Weights of a small GPT-style language model, trained from scratch on English Wikipedia: rotary positions, 4856 steps.
MLP neurons of a small language model. Each row is named by its layer, matrix (gate and up: input weights) and neuron, and shows model dimensions 16-111. Each number is 128 + 32 x the weight over its row's rms, rounded and kept within 0 to 255. Numbers have three digits each. A neuron's up and down rows have the sign that makes its largest values positive.
Before each neuron's rows, "fires in" lists the words (lower case) most often at its 100 highest values on Wikipedia text that the model never trained on. A number after a token or word is its count.

fires in: "that" 40, "considers" 4, "reveals" 4, "refuses" 4, "tells" 4, "reads" 4
L5.gate534:094112171149086131084123126120082132198143108151107128175167152082146143145144139120085173136056098215102137153173137156115097137081091123115109130113106115150134156101127146168100092158176131131102127105069122046091159173080092080145143155127098148074131136092114119108125120105109108110
L5.up534:053111119197117119142097131082141148149150099083136132182120099101119081162058086131113178129144113133066135114093094212129078100120111113145097175111160054126142072117151137147118120177109099168169060137113132066153130120184138134144106141130166153124142195060115148059136138143120103137

fires in: "the" 27, "a" 20, "his" 11, "its" 6, "one" 6, "for" 6
L3.gate257:169101112103141141134060084148145158126158112129116102093190145073172152153096123142136123118110149141088128116102193126127155127149160111154145114111178162132162122046112081141123133111144142103156116101078135118124156106116103137127186084118161139148123147113054160151089174081131106131
L3.up257:149089161088134138152092117138126172146150164080089134094167081046158053140157166154102165122060156158138187108098098146129136125100147105130056106152134123055100074120092173084121134139124089131136151108152132116114081126114116106121094136119163106089134159089093141158118201079152142150

fires in: "and" 23, "career" 15, "life" 15, "him" 6, "his" 6, "a" 5
L3.gate161:113124114143174112140104174136099120138105079156108148092154193125091131058083135118122144131098073163146157149146136130113150114133161182145147100091151119099122097167171129185057115109147168088131103089061107146137103124073092188122148109145158109155136122074102072165097108127162111115
L3.up161:116148095077135145142126144116088113126147133105087101096083132132108109131119088138087140101170167094107154113149135118108112150161151141112072127106171102122189128148077098098132109102164128118127137131108169134162125102166135153146071186133178162093118161165184229120139155183126123083

fires in: "the" 62, "his" 7, "it" 5, "their" 4
L3.gate335:103144086088115098154178114120114158142089117130175157148127136079187142106123111129127087127182134135130149153090074107155084111111170129063163127151117090122181103140145173079141078134142115168069151171144098186126099148129102168112136130137139173160164177138094218163124128132125124109
L3.up335:121128069093148109155149142164120132129148110131154191079166113153087120044124138147120146147143145168157187138060073083141092138128142151134146114101087112104134140152143141095120093139149128115089147162081084177135116164142064170076105094179111167120179187134089236097134127110106150117

fires in: "on" 96
L5.gate22:136129155125152122127067137129083079140122104099098105131154090151094103152172181168219063091118114110125097128156112102101087122121117141084106061081134079116122166095141158088157114181078154173134130131119090088070084095045113100097107183108146151125149128141201178172120141131181172121
L5.up22:111121102143184149136066096087146154154137106140105135150125098124119155127169152128177084150110122113166079152179105134139101141143192157123123127097145117080117109069114124152162092169102089055120151161113109073084100100063121064093136128124165114125143080120159208144101117188115171136

fires in: "an" 91
L3.gate334:097157148156177089153073119078092159110146103140072106079129178138053067134182091149108163047104151105105089128086132090099170142115148139122153171137160096132149146090122184190088074144074147105168090139163095154143096150124089164117169118140142144117087117184081113068110123134107130074
L3.up334:109151181095198163117131117098152158109155133141143128085102132149115122172185145168112145164145136124138101178078104109143146143159150081114101160079165139130151131159090175178139144138071143119136062164068089092134125143116089112146120119162140134056069099195117116075101195134075141075

fires in: "a" 76, "tools" 6
L3.gate206:144097115148117135067151162085170170098141086091148143109094120132147170137179148141136058164169147133140147101173139138102125107143113077159073124166070110122113102126059148138172114181158133101136122120095102144154171118126087173159056175136181109142094090125120178139097192127137123109
L3.up206:163097075098168120117149159159166136136122100105144144129093135120181177165168149111119083124112111173123078160136155151101191148089130090129095125187130141172113096128052139172126140136137126117150119099076095184120145152126130191165051141176184083155159107182119132152090124083134102096

fires in: "al" 20, "healy" 7, "wattal" 7, "alanine" 6, "alanyl" 5, "alpine" 5
L2.gate464:148111117179131148091122115140121114169159144146048107123157075135173165140162137152115116112076121091086125185118166136065123156062159137160086148156096134204121078140096087146125107150109126067206128133166171104155099175096063149103120156109075080106108108089052168136163082166162105093
L2.up464:127129151131146147117132122110106105097107148085053153090114095176153126140183169175106091105111173114170138067184211098096116188163145135170133109146104137172119152145078068110135099123154142035160096080112160107176140174176118145095135150127134083104169119142098143141189126108129159108

fires in: "a" 52, "affirmed" 12
L3.gate315:156095161147153084099113112112151121118117138118116098122113153169136115213143051103163187111083125110125130080149117166174078048121168087141152140178162059126094130152135130156189128097128124121120152153115089173174103147105140117188157112124146145163067170162167142121098141176128162160
L3.up315:134105132176184151110077161113134115176142145116192103110190202142124118156170125138063154109108071158067151099107083108160165121126070212098122131118108154127172098105145140137179104137110135137117083121103145120159176138125088151195144081089157172094115111110126131087170094129135140117

fires in: "also" 43, "was" 22, "made" 16
L3.gate202:166103117190144125148170092228134197160119151115135133128125121079146136147179168178071135164108173143167134119129157162124034084140127141132132120094115077166089099146153189100109153153114122100090181143084136142189123102042133166112144135142190145103102090152153194101063102087149110135
L3.up202:139146161142150158130135105178144106174099145184159156158170112167121097155119128111132088117127158089079161095116143072118064125129148122143132093146132121153179165089169090131140100117156099108161120087131096105133167071135157136104054138144110112102096099162142129027113093151120111104

fires in: "us" 19, "tv" 9, "television" 8, "service" 7, "operating" 6, "released" 6
L2.gate428:111127111114166071214064148137087172145104149096124145089136146145103155092107111116102163027209117178124104129165158147110094110144116187144149193130123087121112090160117149120106151149137102108105121137153172098089041098128122144145087178120098128126085086130165127112106106091135105146
L2.up428:118112139111124154148132139151032127077098118137071119123114116121172100180203132143155148138066112092057132114147140156181163122147132187119134103087127102145131086129119148155100091073120158152090144096100099116098118108139131151152125065180115088123141124061125125143163125089150133143

fires in: "can" 43, "to" 19, "could" 14, "cannot" 4
L2.gate53:127147110143043151161141124117162076123169087071113149090134144126080150157150171167081131127094153125121130135129099119136125117147140092080126091143171139104135090151053076151104135135151107088182125124140140127123077093134076067129115140103112099148124080104101113126140088117131101124
L2.up53:066176134119131151114144147110108161196132043105105088152137113117150113159132142102117162146102137156165141122167117109171126209111129115165125126097121142139130093106095089128101110097119103062180164142118148111096124142126105100137127167130113076133135188169157104142136161207108104121

fires in: "of" 70, "total" 4
L2.gate637:163116103121162115118119130107155171169160159129124087110146121095139137130093155133136102122101155105109173072167157074134100134138080162117095165116126147107150152172083077171201209093146125130154071129132158127115110087128122156119126088105194112062124144028147077176109096111107160107
L2.up637:173127120123169135186113161202151058099117116109178179138099131149094148118115159154162105109118146111159123059138119151121119115121092137129149093096123172089119134112138053106170138137143110089128093096147145145086165140139142150179091154092135122094133175046133119120095109152134112124

fires in: "other" 50, "more" 31, "of" 7, "new" 7, "news" 4
L2.gate520:119089090107074102106150155173116089075127088093113141098156065129170106186116105130063110114142180104128140135057096172079112095165134141175098106114121100136119098104192146159107126111113156109102224183111102140112108091147153095103112143101144062074156128153189175125094186166142079149
L2.up520:146107172139097157149099136127145126114132151119110126123192149156053115143067162158153190181076137106123125142096073095135146147174072139133121036167123181127160121095130167126146131160136164059175088134135106127084132105077097114125151163107133126167107137108113165143063119091142114075

fires in: "out" 31, "back" 16, "down" 6, "boxcar" 5
L2.gate8:124168077145125068113112125139121149118100084095134119106181198061079175080097093140141154124119120128057144072123085105105156126160142099098070121068156118117170111192119113099130101097106099115127061161201149117100114111091107129191175115166138125157086157089138173106134063107100203163
L2.up8:138155159076118113171142149101134102155106153132173149123118134103126124122106174162091168132177097080104094174136154149139142093112124111109063139079130141175106132072114137156177137153130109164090142135060091098065072106106116141136140137081147224122070107190168173116140121041128109130

fires in: "in" 64, "indonesian" 4, "indraff" 4
L2.gate31:172149114136147187112126117189133109105115147125082155132137117078187123097195199138091047148095074115158135180079115146141166148121086171110185142134090119158149155095113114116136077090144084152156150121138089082140160112110191124092127155162126114094141156170101146098098156115179140129
L2.up31:146095154095133125179110131103112149081170149110068097147121164132200105178129152127131121149161108164175067118108155099101074123166073096182140122180129105102155123137122082177069097126088128107054128109107122151124160131084101098113138160189062092117127206181152114119127166104128184136

fires in: "that" 57, "which" 24
L3.gate23:104107148165191124085079155167149129181066131099177122198121133125123066103117146159112149122117131102120123102084141090157140057130140150085152138144167099196141142106168129123120147167157157140172100151067114120097097129169119088121145043128140155131195144091111125072110153119115107146
L3.up23:140126140187160103121059134123166135176092109123113140142163118121145073110113100063130150180120068130103154071132117119188142052100180152119136139148139123147145079115081158122134151182127135105161052157058114121110130083127175141111126070127098125140129134062096104068118104182055127125

fires in: "which" 73, "what" 7
L2.gate525:113140093061089167148146105161125156132122085126135107131178103153144138109139154126147124171173161108123222140163120108072154130094151176177160094062137083134135122099041094127129182148091163103111140188143148084075140154175130122142096043135158091122126067125137119158088140138121145141
L2.up525:118125145119124185120142076154190088142129184142174142202104104120098120135113078207143145146189118127155104112085056121115144115152114141106081127131171163135134134098087094163120153131088104151151073114093097143173112136150134083113120060172200155121144169170118084139078116183102104176

fires in: "of" 35, "under" 30, "following" 4
L2.gate401:101106094088131117136164125157147110095165123122081142094164107141109087167087204121121142094161157133115221146167138073142154142181074133153133150169118169130157136187155094106126117088127132112108144185109192123127075137125121084115158152143129167121154066123161112098140101101079153136
L2.up401:129095131087124113147156132145118101119124124152095170111137106124095097202064199127133145135149128107150216152157155077146161152179118094130126122126163144153173157187131130136109132112115165084116154173116206123126062147136107080081157146158149141156159072105157095116178090103106094139

fires in: "other" 17, "of" 14, "any" 11, "different" 10, "many" 10, "various" 9
L3.gate341:148123147103138164139101088122170157135138147138059108075188133132145175148089142144142159094116117149107170177111150094121127175127138118141132123116164098089105139160141164116152130126094068127119180093084118135173147095132145112125079142193164065097161135133138134199080097148185108134
L3.up341:190121156155103038123129158107138145166140108167099093104149112067082151110103141117166122104194116122164077119107143079092171110120102100161150077194107119110111089128127098131145177095124144108130123149195116133056136114161172179089143195153149124093147065151137156132176154113075087099

fires in: "known" 35, "mao" 11, "english" 8, "names" 7, "matrimonio" 4
L2.gate300:092133090129122114137078163112088154061144140149162129121148154105162044158145069140134094094171101090146134187123123178198105153116148133108081179088139051151080125139132163160147146174106132133085128176118156108151099194074125120162103132125110132099159115157177151108088161148078137117
L2.up300:164093100088149099098125134063151162105133126180148118129167097136169067135122135104134100090186146137113194126157076151193072122130055102099044198168152099107092173162115126124144095180115115179106150094118169073066098154165120102171090099141119128095202114145160119106104116127131149086

fires in: "that" 37, "which" 25, "what" 7
L5.gate469:131139134121127087153156154178154084081135113183128101109153095153120068100098104055106110119134160097127207075105089114124124155081094123137099137136130134091150134109105100118093138097096201070150125174145139156135094090193115176118115115139091115156121175090066082126113100214102130108
L5.up469:138094131162093107150195186180168119122127118093150138125136166173143060113092085095166132142142130097063122055148090185093090159160088095104128120116081195130141117171070108107109134150171115116125139123162175061185175110131128145098106063128125147090129167119095151088176133094144126104

fires in: "m" 31, "suggested" 6, "mentioned" 5, "mall" 4, "claimed" 4, "destroyed" 4
L2.gate129:139083111117123132084110091140106145170084129159053127119125123103094122107155149090175143178122138104126155101188087105128167095171146141109094116075158096167142149100148129103173125168132107088145115153122139149153096165076172137095214164099101128185168152166161163115123152125137123158
L2.up129:132127172139097148136136097145098150102101177164125111188085140106160169066186143098125097178077117108160165113094111137148144131155125116197166171148177151169141136057130141147152152108168078147158098206176129177131120141121140066105150133103082124181096139081192110146082081149110096100

fires in: "of" 92, "few" 5
L2.gate552:122190122156134138123102097095134197153152119155085144125140100114147165146096110130112138144091117177130182133173214072148110154167143092093129130121124131108125201110120116081114094109133110081127142129073118103127098114099138150144125124157172157122163084127186160134116144133125123142
L2.up552:126101118133101148108158163125119152105133151070095162081194186184119123132096184114109142195073196154071155160142092112135143107114117101210184144126135070120168172160095133111137129115144141091133119108151115103120055131149134153122092167142098157072156161069151144118111103168134135139

fires in: "over" 28, "under" 20, "according" 12, "one" 8
L3.gate623:093119126079116174073143143134108085119124104110112032147196146099178131147128130124146163122162093081138133112166092141115090158160099120127168114072157172130133115185148095138147086153101147177144138160146135114114128134110097152134119049122173102112135090159163133140161140191116140153
L3.up623:071135108134141180122123082114109107123108136127151091134159159093186072076114075117121147130129084084072083102175160148108150093110115154134155077096080119083062112131136096133083126157038154121168118125147136094131130102121106146180118151060134118122126078173156151108125131158163152127

fires in: "also" 38, "still" 12, "now" 9, "often" 8, "already" 5
L2.gate319:145039112127083123082129095087156126149160124153132118178122158102123139156122135079130081135130189100057100089098142143156077173205131104116075123074177148133146177153104076098094123116171100157147135160140138139134159145149094127068110083113179138097114125092117135141127123152134150171
L2.up319:209169114106188079148104082165129080132142160173124128136157107061119091113118124084122108138121138189199176071148143099106098146128119172153117083097172105103126164136152098129107161138141143120103122124117127129119112116139147142120095101084156106159098074131151129099157134177082059134

fires in: "to" 66, "doll" 4
L5.gate526:194171056122070099137162159110140111070101074085068101153174127111078217119160119132109107165104130125164172163101120113116187110166145134113155112171182136145104096102130113105182134152151098137127149167119109139104126095115183154090133203133120149153054088124108151153132104160095113156
L5.up526:121150139213126090167135120141148110133107130072129162095138153063158142208152179143049148144137135131059109116149152133140159113142141140073140128112125098127202108103129151157129091073138086143068092100106070117038115167181139108152175165111120142067081093136154122167118140067110105089

fires in: "to" 48, "that" 10, "as" 7, "after" 4
L3.gate352:116073097166170093120149099097148165136151156151121120106115123128162113074118145196126161094092108130061145121150136136096125106189166090078134168094134112111151086125160128107155081106151087123144089167123103134125150144097153087068095152185102135109114119078120141070111111123141080159
L3.up352:126109145167124123166150138118108164102127159140107141144098091159122065113153127191074176108092113133147127123134100188082181129167187058119129097138122082079184114150091103089151117150166094106100125124114171103162165085121170128120157183149079138129067064104087112083132098131121117157

fires in: "of" 67, "choke" 5
L2.gate58:088098088102145162100156138089179120133174117143177138135149122106096159151160086172148142152162130112073123146143125132173163134201039125147087132122139167190157151133131134101107085070154128112053113121167139119108100163079140122115127139142142126084129165142099152110124140109117215113
L2.up58:099079113146145158093116096149160140110174100156153162122174117110157133141145120195141134173157142141053108161121057140110149151159080118123093157135111145208113188100138111154110115099123125082116137116195126151106137118070126108163077164157112076067171148140107168139126155156120159136

fires in: "of" 55, "from" 9, "alfonso" 4
L5.gate309:165086143076077056123113184110197107144145113114123122144143152167149140152069121109119082216161101101117114152084136071083051074109100138174129077103103128146154174165140128145171101152151073104135129149150094174118123144089092174110126142155103092083101140088125135174139093126127133099
L5.up309:153101108086161123150156168070116144138115141127101111209115157125117114135129146160164098201125060139142119146181138153060107095094129129104169082175128132116099200142169123151138089176097111105135082081136106109174103148106082127074124104100105066107085134102125137097098173057147148098

fires in: "in" 70, "during" 10
L2.gate7:165133150143086144093081115101159085128111132147106138151087120069143163117171116159117065164204130183097155081173105140145146126200188102068146165133131128157140111112151127070156141185163092122146110068143130102135139132105145138136170160127089131159117153130139107082139094107133150114
L2.up7:151137147112109126183122119090107130116123125077114118188087119148150192125137101132128110177148107150151092071137147106075112071132122082114181111082164136162098068093154162138148135161170128080072134129173145094139118160135113023124148165162103140124117156130154182104132160104130203124

fires in: "one" 22, "end" 18, "over" 13, "that" 11, "beginning" 10, "overall" 5
L3.gate418:121115116122127122101077086109080111111122135159181153146148082045136080142107163136095147146090155113108180114153200058191079131184138085155199118109122124154155173166095147144119066142097093170134131145109109161169142122096147154161123137183127157102067046155093115120138100102141123056
L3.up418:100162172143165171108133140127133131130097118157127132102150139094149119130087144144147102138143069115088102116136105086097146118180131158092136177095104174119084120084140159111127082153142168143124075162185156155222086099151192077098120164141092142100156092160131104116121149113143158089

fires in: "during" 27, "of" 16, "lead" 11, "up" 7, "led" 6
L3.gate211:110094105120107118129152112109118166133145080083112177124145144118077127109148181153121153155149135135139149115134099120099115140147140088050088205101110170074106068137139159095118171122151173084155141141178116096098098105087147110143113104110186160140173184129170137108129133143176124125
L3.up211:058108120136144111141116116107127110112140093134151145196132035135137135170105092095144078126112177128063150140074172130144159091142081069120163195148110167151111163114133075082112104178162080094132130166155148113102137130125137059131092065141063098139109143108155190081151135055142141147

fires in: "have" 18, "there" 9, "own" 8, "had" 7, "use" 6, "reversed" 5
L3.gate200:145072082141132126148026093116110152135190092140114110121226150068129173141084168139140151096150209101137090128134117115125155173105134087104123154129150078076110105153130103135142134122116112120089135096119145122192090187109069119158190129101165149142098117149076101173082075154082115107
L3.up200:123154137144113138112061110131083163124108157105113071107128116091103145135097115159171131157141141168118145091103085144109054099152124168112116117203137129068132123184113134053095125093107147094069099094203135106134139143144146096139106145111115096144101121155132104193104087118124158052

fires in: "the" 85, "a" 7
L3.gate9:105083142148099098144068192148127199136092166163152144135166147097167130157179087098105166114135107074114184127121174111148129129103142121104085072154109177113096042111154108106125103091101131065140142109102126127184087188134120197100148102124153075170151186081148155112115152092063160146
L3.up9:132115134177089115171106194082090160155146130171141103108215139085140114171089127079156133103068127124134130142126142119160170075079152150176087122156074172138104130147136116085143148165122156130142121121081144161097110126179094113139168119138212136166082105111154196146090134097101174122

fires in: "a" 82
L3.gate408:144124128116130154140100154143174084151054140113114123102094130166148115094111092083060104182123120173062122086082143070120201149136141118105136107147079178091105124140132143144106063127126102151151105130099095123107200202217086149110113117145140110145129133095132145166133120134104138107
L3.up408:167132141166090113121101099135095129130136130078125164093075131156118185123118135100119129170178162138113109111071087080098196115128176156131071137175072161096123121126109091154106126152136114154125088132113112111157131148221154078166089094115090101123108162098137135146142091085131137136

fires in: "as" 42, "be" 22, "become" 10, "became" 10
L3.gate162:144121157166138202143115140197114133119122173112135094124085137125109139140020085116111106154137129159108132141118105053096129086103157124172166084071113140122119137122114143090118112130079075161117154208133119179164104145142104094089117123154173163095156156100100097057089110150100114138
L3.up162:115167173099144175118116143169087140030134149110146102142141119116181147186116139118099130129160092144169162165132148093124138099087104119156112161109154141090131194142114198145139102093140130137141181184132128126122168123061117122086109151108146144169104115157073113104026121144119151159

fires in: "of" 68, "as" 25
L2.gate212:137101121135137147126128146109145138111120139134154134145149086151139155150128167111124117156108106142160141152059148106138103133109176154157105086119175123144181112185117131108096069048143078172138151145121142134164093151091082081161115100171158159146055134140128104195095119085136087086
L2.up212:079127119138167105121096159219091173062136116114123135082186134141078112134117116132219140153078106169114148126129122129154129134148125163128079113141106110188124080149185127147112118076064157134104171160169175100134147103064212141090158151152148142079133117152146154176097154135121124141

fires in: "an" 66, "anomia" 7
L2.gate287:122176117112204186126129119127059159159138086131137131113147142068060131139202045110137153086161143146097083176136110147136128161157099112120149139080157084128144095109090134142083105174095195118130085153088090122122114140159100082098105117091164112057045090146146132135150162135062155128
L2.up287:111179158150200200116109077121083130153121102132108152109133117097059138175189137114174141133149151153108095176180105124143154144172065102098153189096121082118110139138048125121147115165128171153121133135100113171143133101163122112137141133111161142090053084137168129146119168151094160161

fires in: "of" 36, "at" 11, "the" 11, "bethune" 7, "over" 5
L5.gate216:093153143132184138117146177108167109139114166109150120098114118113168148146131177129127158142125085115017109159122155070168134051155106112096112140132147094150114144152137157145084115104099162153082093117134101171091125144091132196109117114128142180136105134103162182132105125138149153143
L5.up216:137122147089124148112137123103149102141142148147136128085168110160147147153129174128151143153151060171058122163172138093150148123121101085110126118081134075142095142119086164114051150135098154144086132142121097190096150148068173185155092121166118165136108123145175187160118130155085125118

fires in: "his" 26, "their" 18, "her" 16
L5.gate563:032126135089111106114139123117144123094147114145081118155125131120137118112159062160113073145126110134109154171159124116144119083141108203031148105142109146087087134167157106138140130206146161122127121094127194179083152171079067081046144154169136145090165128081081125139146116150196128105
L5.up563:077105098163094148197130127108147179143184159112165182105133139116139144158104190121144162115100126126104123114197133126062200140169143139080126101115130106129147106132154066104124061153118107146097100121139184125133127157195086124131105152093132112096110095106062115141119165140162157094

fires in: "of" 31, "as" 9, "next" 5, "most" 5, "few" 4
L5.gate144:135135087179097154113140140121127103081125109092169119154147148115147133107068121210129175103164128120098132155080118140086145155074127114196132138123119155100179160090178119052125096108113118128130146124130087141136052148193157101156074195143121139087128139112102130106191136162122083207
L5.up144:108128052086194178130103182082057169126108163077181079118105116163131158153113138134103151098147191130168150168118202112150125113134070099094138112103138134153096122115104118070092135106149129124172148150170094176098085202129078141108118159129137111121086106159130155105122099166162156078

fires in: "the" 54, "as" 38
L3.gate98:214088117153182113123126162143166150076074161164110121152152138089184159151139107131116171147166102098124072148088073129098157084150155194106138166180175107081115159113164228113123109125124127079150100186100102164196150151106110124102131159128159100174119134119116185133104142159127110125
L3.up98:193107138119134161134092136127112171074077145170095127144139085103197175138157134123146160161156117105120090161111094151132176094165146165129159092169166122093090139123130166102171102117141181083149091175088105154191170123111139101097101145127170094191086115128082171130077096138091132147

fires in: "of" 23, "a" 16, "most" 11, "an" 5, "to" 5
L5.gate559:120130115100113160106086073170138166154114074147146080115121128108125079183098094153111124117095112141142143167084177116188174157151152144142125151123126137145131125095048113155147089130200117118144071166104062117097090110110171065105085115149191116090124145119117181142126123175143123154
L5.up559:086116080164124121121097163144063121083082152081187120116124119120150130162118126130151161138079177119180126208129109155105131062167145132149124144132159086186099154163126108117134180143116142158140194205134126091112120186104103181143135148109156094081117135178174179163053151152094108137

fires in: "the" 27, "him" 22, "this" 10, "some" 7, "an" 7, "his" 6
L3.gate600:115114124122081092128113187122104209124149153117146152132133145122118160120143170184129148068125103088152149081122190156101142137130170131131115091103154135123135165182138165200120131133148138061195150082093132158122083199163145146167129117190138137073098131075124176174137147099136151119
L3.up600:109139093145150153121093170112189108141155143166168119098142104128089098149181106010061184151133143168171111146141122083134132192167131190138085099113075163142097133105120099101159091081147078091087079145120101180141127097129125154141164161123170167100111118114112167135139100159094128114

fires in: "with" 35, "nws" 6, "n" 6, "nlh" 4
L2.gate86:114170125114176114117148058075138104118155133158091098143082094136153077126118069109097126117135186103128148137117143210132125140139108136185076152132117123138103155130044122157137071189174146113156163129191112055068171143122128092135101114163131085137192138088129121132152132114144155125
L2.up86:155150060065169123174100063118076155101160194141149148150069131140116140077130085150157149126101190111133124148137174171137131157114170111090055102140107121109130129062156154139138123131162103101135128107088124082117115150068135060134158081140129102093157093115089092131197133106108180116

fires in: "after" 56, "following" 17, "when" 17
L5.gate310:110164142146123118198209076138123158067146113152119086128125103071188127127110089075123120083165126098130111174160105094163156108141121170106075165146151186107107105186119128096087131081130110152095131107090175098129134157133139151106179135126146156112175128180112104149148059155111153149
L5.up310:164127138129146147177129133149140052123111149098114085139117091078137143137185089077104106105154075108102141081161115153086159128148094120150067128130108199127106166196137185195094060154086115055148135117109207114171106137162124167156088132093136172111163113132109125149146107182069121159

fires in: "born" 25, "mother" 11, "husband" 5, "daughter" 5, "parents" 4
L3.gate182:103096129122129161154129140109150098143144141138201128069179139133126056123114138209135091132157179104132128171111103089104139135163143145177080127192183069083118170196180113081124169115157164124138137122091126132141087122169106138109161168129085149098113147120133105110171101133119109149
L3.up182:152096146172118170149115157134101147135126174093170166122114146117072142116122100175103122147112179132135119181127155161085203073089116140134145081202141174102075141189177148165075129137091078091160068203136148123098108098180148091105162087133129109128125080096135170127144146096126114148

fires in: "this" 52, "next" 17, "that" 9, "second" 5
L3.gate349:124113140092178127096077167102079117143039156154118120146132119082110166124146116181163132096185113112108152120177170116123190124150128082102192141186145129089145138167161157123105105148129105103102126094125117135096111138109160159130111136058121094094130088110138115101151097127116084158
L3.up349:127125160091145143132092182075138096144094055126123152128119128133162160096125134083081185115158128083146098103139112149142144128145107113053123089107105092091109170164120139095137135162013103107117094097121121111122096117165125145142098110181109127091121140107090081093146159128124158160

fires in: "of" 79, "chemical" 4
L5.gate386:138180152147131155160056087094120133150071091137105127157163109086127147149075133146171145091115178171163107161121148120193210130174167120184128126128149111126125146139107125116135131100197162114153091080178142126115116169193135099147157102154120136139123124148165119135077127153127113104
L5.up386:099124120112100119117182148214121136133126164126145141176070151125148095165081075158177147106153118126129173154127083060141154182132116129122099092126084183163104179150091118064128170109141120113196154135131087100098178140116091158179063162115119099177146137155139155192171096130163148146

fires in: "the" 83
L3.gate504:162137166124106087107159154120136122126149151136067107162139202123126166126116171080149149129149152113132114140143141082111143178082112065136089099129133147092158127140105102078159121157140104128134086185122114149130232118089131139040114109164136131079188151106062120154135103137137147123
L3.up504:156176069116071134143150125114138129117152146105144169169132163055105180081061108148087136120086095118116133152115133152085148103111152132158118088141120145058183147151085084141119146192170218098134185106121165166192171148115090124102123136115103188108136094095141187145107095145097122151

fires in: "as" 36, "to" 6, "safra" 5, "sauron" 4
L3.gate56:119086110140070079127168116163089126085148172104147082145082151108087142140036140211130136078135100127089125160108129140141106098161104095087100144110112108169092092106113106130112092115159111150120148104092130112145111137203110085125158142133125137128047152120122071189129095127117115088
L3.up56:111127118106146154124086152107173121105171119132098093080129116147147138095138103128110137131139086195102049082085099193142188142090133145121119110110117155103087135123159153096154074102119116116189102185102144157126140097195095116111061126125176101121159183085073140066145113141111133181

fires in: "of" 100
L2.gate70:113047082145114098095148127109074119097200123126057122161144107139095166084081134135167188180103178091134146112152167121156162140183168082117131121124177127147094195123131067148141135154156177075170174108143107132141128101127186095075037132113118123048117151117167111115123109185145101134
L2.up70:141116089130083087088117139116134190175129122104147119092129107085102178136129081153099134141090084095076135145160146097099081140152141156142092063147133069126134122143143154104195122173131190125122070081131084079110108126082136049152100113121162075115163152094174126164157084175132121164

fires in: "with" 64, "no" 13, "without" 9
L5.gate150:122119101097168121172127132122135142131146149116096157141160114087152150125145117099107155098110147125169141162162099123177116107087123080105112159134058110126153133043172136163179098089110087095183166106202096102144118149126123114094133145149074157194176052130109078134122144169125114123
L5.up150:160134132104178131164141111123123124123149126163074148132165119102116158143102162125106116116080152081174140133172144146126121115061145035156057162168064081120126110058126126192133158104096058108149141103164089128148117080130151131119175161148070102217148014124097092147137108126120090095

fires in: "women" 33, "men" 28, "they" 15, "children" 11, "we" 8
L2.gate479:124161125109096130144167135127140110191107125120156117134089182114102105081099129153123108121208087157098128135113130119138126112186142139129139164090202153161139156138141128098142112107114132101140114153057135110126086107179044139087169161086123120145137118098139130097124162101091110136
L2.up479:089153134129094163140175169117135141165091231078143146088141128134127137116132135126134172114139123172171124118186117081098152130116095172081137109130159151115097088107125174129103155130087143127133080133088151157155117137173124101091097140128191105165134111117120127125093138134087058067

fires in: "new" 26, "later" 7, "filipescu" 5, "nearby" 4, "river" 4, "near" 4
L3.gate372:127146199174112158140109073161155084090131160100086107086116119128141132176158146106148163135157112125105199100155129104151099072106107155142159139139162128070168103119154116167114132070138096099069120120061101161148149087148123145137119076076159130108124126157115146105157161125158135172
L3.up372:171096108111110095102122142117150111130104145120069085157106071099097113124221061098133101137139153087109162151127124098134098139085064188133101136174157104160176119148131159157120148091140192135143116184133153137163111178168094117099155119158205078137131173156139148114139113158095157093

fires in: "in" 54, "doreen" 5, "frere" 4, "fürstenwalde" 4
L5.gate77:143147137125113156157163143115142082132091180120104152127097096096138124164170204149157125119096147103082187127155190066151112147112135141094098112121052072111169145115143091154084151141207128119144162164184109149143133153185088146088068133159124087092150093060098138134057081183141141106
L5.up77:190163166148124150160172131096165139142144087113124118142083142146149082184154233119144166099110149123084116109179183044168116123087077150146138104099032099143120132143102115124071138118181137127107112103145127108140121221159091074112093081140145122052112116050066150132132090133122101133